Weights of a small transformer language model.
Architecture: rotary positions, biases on query, key and value, tied embeddings.
Training: a variant of Adam for these matrices, 188M tokens, 11481 steps.
MLP neurons of a small language model. Each row is named by its layer, matrix (gate and up: input weights; down: output weights) and neuron, and shows model dimensions 16-143. Each number is 500 + 25 x the weight over its row's rms, rounded and kept within 0 to 999. Numbers have three digits each. A neuron's up and down rows have the sign that makes its largest values positive.
Before each neuron's rows, "fires on" lists the tokens most often at its 100 highest values on Wikipedia text that the model never trained on.

fires on: "it", "z", " Des", ").", "ed", "ag"
L6.gate665:536509471490505496532524456509520493523515535510481467516495511512544527513474496507487521514479503458501496540474550543493491464491494486503473466526483524516524551486539517455500470529556540508532473526499532511475510501484539514491485498499541526533514543507463500523437475505509469502497497463479451522505543537527509538465489486465515533509463477463484525481544517464490497487524
L6.up665:505514529519435507482534460521489467466478529507505457509531494476479493500532487558525512510498492526515454498472525487487518475498483491485511507518512461514505537517495531521510475505494461517499491499453519490499473476471530521494513516542512515536499489531501503556510546509513472503456470502506512477496533486537467463453512486521550466472460509508447495496468451510496460491497
L6.down665:487453511535502502524509531475523471501535520529500495511502514510524561469462548463500477510470485474525475465534493517497516499501488538481483516454481503516455506456533510456513521538483491528524483502566521486520481495522521464493492473505465502498491519466492483503509496486531523522532485518487449515513480453482487529508453515503465494504511497528553497499493525481510480495490

fires on: " Mc", "ve", "ately", "ly", "ill", " than"
L3.gate344:498449490570515498467497501497529510506509531472468482537486444513498520509535494514463513503509485521502450473542493474497465532511531509513486503471481539463512461503503539542498521506474475474509520513492488499487499518530535503502484489520556509508526505473489478455493486511451503467526464487492489468520520515468513499490572498467493528509470508502462482490488477494514480479530
L3.up344:513487486536509532493492500463508513481496522507490461481516522458480535547491514515479499502503490519522470481506526506487487515473494550496515521506553527453501499480506514468498539488503480531520510522514468522461509485504509487470481493495464499454516510535449545507478510509502482478516491481479476535504518506459538516488467430495460498465534512504521471491514520514540506509509
L3.down344:473513526491427522492469488523531445484490486482519470458496525476487490517517513499487495470473512547516480482506484476521492495502513460487537490483512463503501479481473426503518497470517505506543542502522504525517515513507485483503468485462503548479532496558483519498510536470489493554508475497513425486524499448489504486478501464529520487524515509479444477506503493484519471508510

fires on: "ation", "in", "form", "ion", "ublic", "ment"
L3.gate290:503483469458457525515499476474518481478495491490534503517462503522459482511522507491442496464503515527464493511482523494518484525531527504517465473473534491515466543543500491503496491490491504513557549469505505509478476481497528493523483481524499485513519523484503510508484500544486475512487517487471504540434504470491462510474565493482518484510498476512506455462503504515458515479509
L3.up290:485496571558473541512489515475516451477509469484505482477537569446506528471494494535497512520478492493487476523491488494516460499506505509467486537495468505509513478503489476513525494462505510495519527484490493510470511515538495524435518465517539494485478518545514500482503479528468513484525488498507472498490482547519490477486505510500511485490508484494509498518490528517508509558537
L3.down290:462491533526515508499534512527529549506533521495543534516527502493490512503533497507497498523478502472495519520455502492587486537465471465514487508536521523521495466519501538535482461463568487498511514501528464480497494534505544590487503493517453519497524496502484531511494482497520523488514468459487469501520511518483488495461504516479504495517515550521494517539505503474484498515512

fires on: ".", " le", " in", "19", " 197"
L6.gate28:483521502494471441499468490493551472486520538496481494496485475457499484554470518487483465487517485469516500541489510544466493495519503482494489499535543507521464498510506467490500496521477506477541499487456496552512480521515481520562474484507508513544517490510510504507486460516470550503529494496466525499502551541505502447494536479525455504490490527450443532508522501493508513502502
L6.up28:509509552486509485505470476474466474546541558534534475513493462515505535497448501526521512504534499479472503553493511461488521557538454479513538496540527535436506508473488473449500479526488472512473511491522499505515509482503508471507465484507513554508506530480498544510544495476487492487474505488488497475491479496465515508502482463483511495535493539505471532516559519485503460489455
L6.down28:517463531480544495550518471486502493531563503493543492478502486538501500476493523510517479517505507500477489551517516481512499505541477513495446546528492478478511495491459472516460502522550492523545517508523500465546483513502468488487495504506531512501458508508541481477545469541516460503504492497506507500472524498515502533472512531466517452502489522490500482528499488498460480496469

fires on: " |", ",", "h", " 3", "oph", "at"
L6.gate550:526467540537475474496498488585473509482509503529471482497503486502525509508531523468482476518499495477501504512523457549495460515508528514483489492518470524524490494492539510455448505510507496486499493509470497530550482489438487454458480480519466491500504501477519526472505476506555456539467479488496488517467491505499476492499473502547505529496487446471506510512500540524477534504520
L6.up550:438468473502501485496479554529486544489480468520489502469530524456502503507490523487496436560507481482517498530537472528501512506542505485492513495460518502495513484482524490465479471455535519487490517547488527535527494516501451488471512460470509470495438528509480526478494470503502473480501491486503503482496494504497483503478462490495500550496493483514490484517510505534494538491487
L6.down550:525529516464482502492493476464485496536515493483501485501487498520461515499518475543516516473521513513554505475494522471501541491484515500510509509498508492516533523495458528506513500509568491519554507510505490479472529480514518571541509523534481494520516432499446531515477509494490522565523520496503487446513455502549501540505490538434490480504472512516476507519514469487492488541484

fires on: " |", " or", ".", " and", "%", "ime"
L6.gate187:511539507497507521525488505508497494459484476518492445457515457526510472507514498514520489498467484509499524519494476452525504510522518492502501493466518511493539462472494523483547568503554524466482492524451528511506528514533539485452523485539448465507482505527539505496494483486540442496488495485485523480480484491487482490491474459516489487436529463515498446497458469502523502536528
L6.up187:523476506499492473462486488475494466494480489527470502514509431534467533498491509482476500510556522524493489470517481511533499495477482503500526522524503492492452508471536474556534527527489496502469506458526481523527492490506518482521442480459487514466493514468481489445502527481502506533500511472496525459497501496497469564470494521478479497512551537488523480528497506558526476444475
L6.down187:474531494495484505482494528448514474479457479519510517514487518509510481507519540495512509488441503481538541498441461493502526514486491541501464480507490515512526512469462550492508507472481525486509481515467493486477521555516482499475546506527501501471530473502484493491523497524495459495464526477515566521541515488483481487499465516495521440466490523511504454487506497481506478513497

fires on: "e", "iv", "or", "it", "u", "g"
L4.gate336:493515546491495492472499500526528483462509530459502465490496500468487516526473517508536449496526521545529475511438523502543493508497465469496492483475491470506457510491507512500513487468506524453494539506505480464505438524475496488540555475478529489474504494492491465502540484503535502524462531531458522431510502534484500489492519506511502480539470501495540493575516492523507505485498
L4.up336:460521507523522498485466517486522514499570474489480530487517491494513490494488491515483530549514514501496482558465540520497488462497530466507479496516505482493538489517505497516502499485529460526502486539483491447517505484491478458500530470496498520494524476523438484518494478493499503517534507487463501517512483476480497490444531491492491521504484498554473493493505497499460470469478
L4.down336:491473521476518505520482455512496520516513510557510471490515518472503506531492536531443483491501504502500492486517473520498541452511516533494509545479507487496504467470493525515476461523513517523470486478565518527511504530524491468490476462541470508530485486512504479497467463492505488489498493510541499516482486535442466480529521485465486522499529510488514520517469448464484507507514

fires on: " in", "le", " se", ",", ".", "ah"
L4.gate661:522517472501483492517535505504495527516498453499469552485493530478495501554472484467513496505467494448482513518501499541474508494497517530496490480505540496516467465511505490514481503484501518472504497533507492502479520471556499466495473501547488490508477544549512511494528498503517476474514492466497515525543515491461526530490469469525484453516490475481469477492484494490490535532508
L4.up661:472498472485463524520512532500497482502522485498508549502500480521538497515485538471452525467437514495487526529451495497495529493483528456512497515506474503461499520511509491473482534541517507491509517473517496503511530464505530519546490493511474507459445543490452522476491563515550466496488550508504472550520511507528468505495506498480513525471481492480515431502494514486539509526503
L4.down661:518505517510538495468493535522510509465497549551502535488473460552498525446507503471470513533523522542475510534483507530500499513507527515497481492490456490502485515484505478500487483498522488493472508515529513542510502492502504520524488536507479503479497473504517512527481486471496544518461527465447454412530512533479531492508470514534535506500502466471500525505554514553501529475478

fires on: "and", "19", " 19", "te", "inn", " 3"
L3.gate98:478468516503518467521481531513475489463521511498474460526479501452528482486486490512491484539519452505457533506465498527491505497496518479501554484505513490439475490487451492556448486508519516470492512496463489503536495515499463486525521532464474495515504492489432534454528532515513525459495533533499484471496537489479485498482479490492517524492500510537477466539509522504540504502482
L3.up98:509521499530494502478466475464489489453508482473497456513473505487490511545536529485479485471473497517498500494457479526483433483482468470483500527477499440441541547519484541520487509507507504483530527492468489518459457521478509496517508503533473486493523482506496484581503516521519560546481524480525545510477498526533489507504513484461467528485511497470468484515475509472521503476526
L3.down98:530491489503457455462478517504534420489520487458489488480469506470480462517464528490467545477534503477538510548476519538533473516490485442523470471535476476465480530485467506475497476472443520474491475494470475502499508505475508505488517512471455503534506465477505503465503522496527524457465528543520500482478503522472489523509445480526492478507521526509468485531495549523482528481514

fires on: " over", " up", "ately", " than", "ver"
L3.gate575:510498495514496545462511507508524521482463506510487460500489480504513494520525559495425516458495524548506478477537497458511472504541520487495513469494490504478496486507525506505468534469499478487499514504492513496495498492517536486516466464482487518472498517492504460452441453512482484505542436479493502542500488526450487487463530470490510465521494496437505504477482521486468513470472
L3.up575:492477469544522532498496540523487473472510537497503433501519513511524479512542521499499508442541470541490501445516532475510496515511488469508515511521543493476473529477518504492490491472519490484512499549481490512510507484483524485481482449501526526493481536493476471493513505518504526486507451496486469514511512496457491497464529446488466499510483506472524541539516472465477475471536
L3.down575:480511524484507531537476511488483496457488527487512445518523527504526471527526511568488488472468466528420500468482531493515506496489511446554522482506482437467515511498525438485512534498515543565532499498489507506491504505497489506512487511445483542458487534537508517519482484492494518546507479458518458525503516497493499492473515474500460498510527477489485477492518494479472474514528

fires on: "e", "ing", "en", "ter", "or"
L3.gate486:529506530487488495539472479502505500528488531510514466452494527519494533491475489498477516504524500511517526496521530555538511513519512474506478504466532481503534574502486490526542476460544523499508475472550499485489477544497519504479510495511510490460523496514514538514507489476496521500528464502482525484474536550468509504515489503475508528539504475502532481500466487550479475549482
L3.up486:477510554489511525484469531485517487499486481503482487496464528524522521464480482520506501570510487511504488481518497497477534480509522506520518545510521533448479465503484520510469484516477509528476563504507508556494478471462519458480548494504501509519503495490480475543483491477564513542481497534453509537520468515490511483491474510489487492489511478513480505510539505463523453493488
L3.down486:465482421538502513500489474520462521503551557511522501489515458484491486501478497454478475487472495497511497532463568506507519473536502509488493495490504504500506537496445526498493516500536466479468510507525510481507544537509465494518504513499503480501487478511503548550488490530455522454505487472522498538461541512490545484503524510524500514519515551517495498511450481485511485546501

fires on: "ment", "ction", "artment", "ation", "ange", "ce"
L3.gate64:566507512486531494490521461507553538467514515510506477499477486469498509485499487502512481476449504547496512480535479524548494503520507522482464478489518513483529489572493484455536474522466521537534531482531496509513479492515502441540514511503466490546554521508494481518456529507497486485462490499479502483513502501531455468539465498477514516505494468484498494504492494518481511497504
L3.up64:501529516475476538539473508455513513478532460505463525486499463491526492448509493477563480486475498502505515520463498462544530527488478467525496493500490536493476481506522490461498478522489552510501522509560481530486505458528533445500525478529514505524497523511559476481498504489493546497512527509456490465530530489516481488502535564517479519504463491477521501532452496494440530496497
L3.down64:494489535522464480498526539499516493501507490516483461515513516496493538484509458507475505490467531507529566506450497479483482508501484481528473541497528523522502480468497478496520523458572546521478524508523530497510488439519486534496494512503496507510456543514517493501474518477527553495469495488497493508524513524496509463451513531517502530517485530525494489520526525521493495505491

fires on: "h", "a", "le", " a", " more", " as"
L4.gate104:526528511527503497518489512497535554458547460507536516531538452494500448551478528524511497470508513508507483503535461512491487550520524503457462498524513513504494475545563525478508516520560524488526496510503495523530471479507434499519468470487456503493554498481520473495492507505449478484534460525514504531508470485493500503558511526498485490521458544521513538529548535514502460513466
L4.up104:542506485526486528487510497506534513519524556508517524498495483531479521487533531471472515454482505502521492486522507547549451480489509498470498468488474518490486505473510500509513502514461548513484444481511523495499504488468488510443534500464456513457476482558503497502492457491491472523499460502486501504509480546490470480518481516519526442468545485501511502497491491520485493492480
L4.down104:493493452483478515465474516504565489507521460508511506480498534477483507530530482518506482510546506505537496496520519469504476490554473512505510470461480454562511508489537527545468509505479505518551536509500509496484492477492490497495521500473419469482505526496495527507444515537514507481461506483488463494497464438480483519532541482498549500458492482494490513514482483539483515487488

fires on: " by", ".", " K", " in", "se", "K"
L6.gate196:498479461515457479522473509497492547479497518493502493486457443496537517535482512486504480510502435480484514512509506553498505518455478448501511452469527482521412520496490512498477445495475492464521488463516504523533499509537507493518498497549469504496485547517499514479513530494483537501501489498479500463470517514500492562517493496506455545540468551512474507493546518514489544467532
L6.up196:483527445472523488486493497463508510518511466484494503508490454454525463519464526498463548484539486487488519488508465515540492527547482515513492467466526501476476570508520501501528493502493505491486475488539525533503470522533503521519494507520475535466460529482495512485430501455502464510508492524516470497522487468517489519549497463477497535520476540443520471537490503505501503479488
L6.down196:490458549473519512480507486503507544513505502485489483503531555536455522429504490489477515521493499463448513455449456510460509520525533494522530529545496486494491497482481476511507523539526480526449532493488497480538514463493494481520528501473482495544513478515510499516496537471502537480492504521461527476470509463507488531497495493492530501502519470508492479507489521513514479482510

fires on: "ately", " about", "out", ",", "ast", " than"
L6.gate222:520503507474482506526522502506518467479457524466445491522481497520517485531531536498506494489539520540502495481518512446485470460504490561532464496487472515523481540522499483484476497477521476475577494509499484469516498514487546510539496502533479495491522472496536459492477464476506493509487463514497462500529513528498535516474507417473454466490464478477443511504506506472504497504519
L6.up222:541516540479493505547529522473506480483503468481477518525457499527533487522533536506498498482535524499471511485511516469466497518485510571525469502509462521488490547543487502498466531473519515497539466513503492479516499526484532498497488545499478532477503533500507463529497469480518517519497498518512467493538489527518552524488530453528477489512480505464495511507504536463481513504455
L6.down222:507512480516511503474498526534467488512499521533523503484549522512511499463482529494467488513460479491466530527496489515563480526509484462498552497491491497458506512468494555490501510464473523509456476497476491506503503514492447507492530504470528501510481510508543527523514488411512480500501477464540540512460491493515481490499501552549516498513495505495488491477504504481537477468491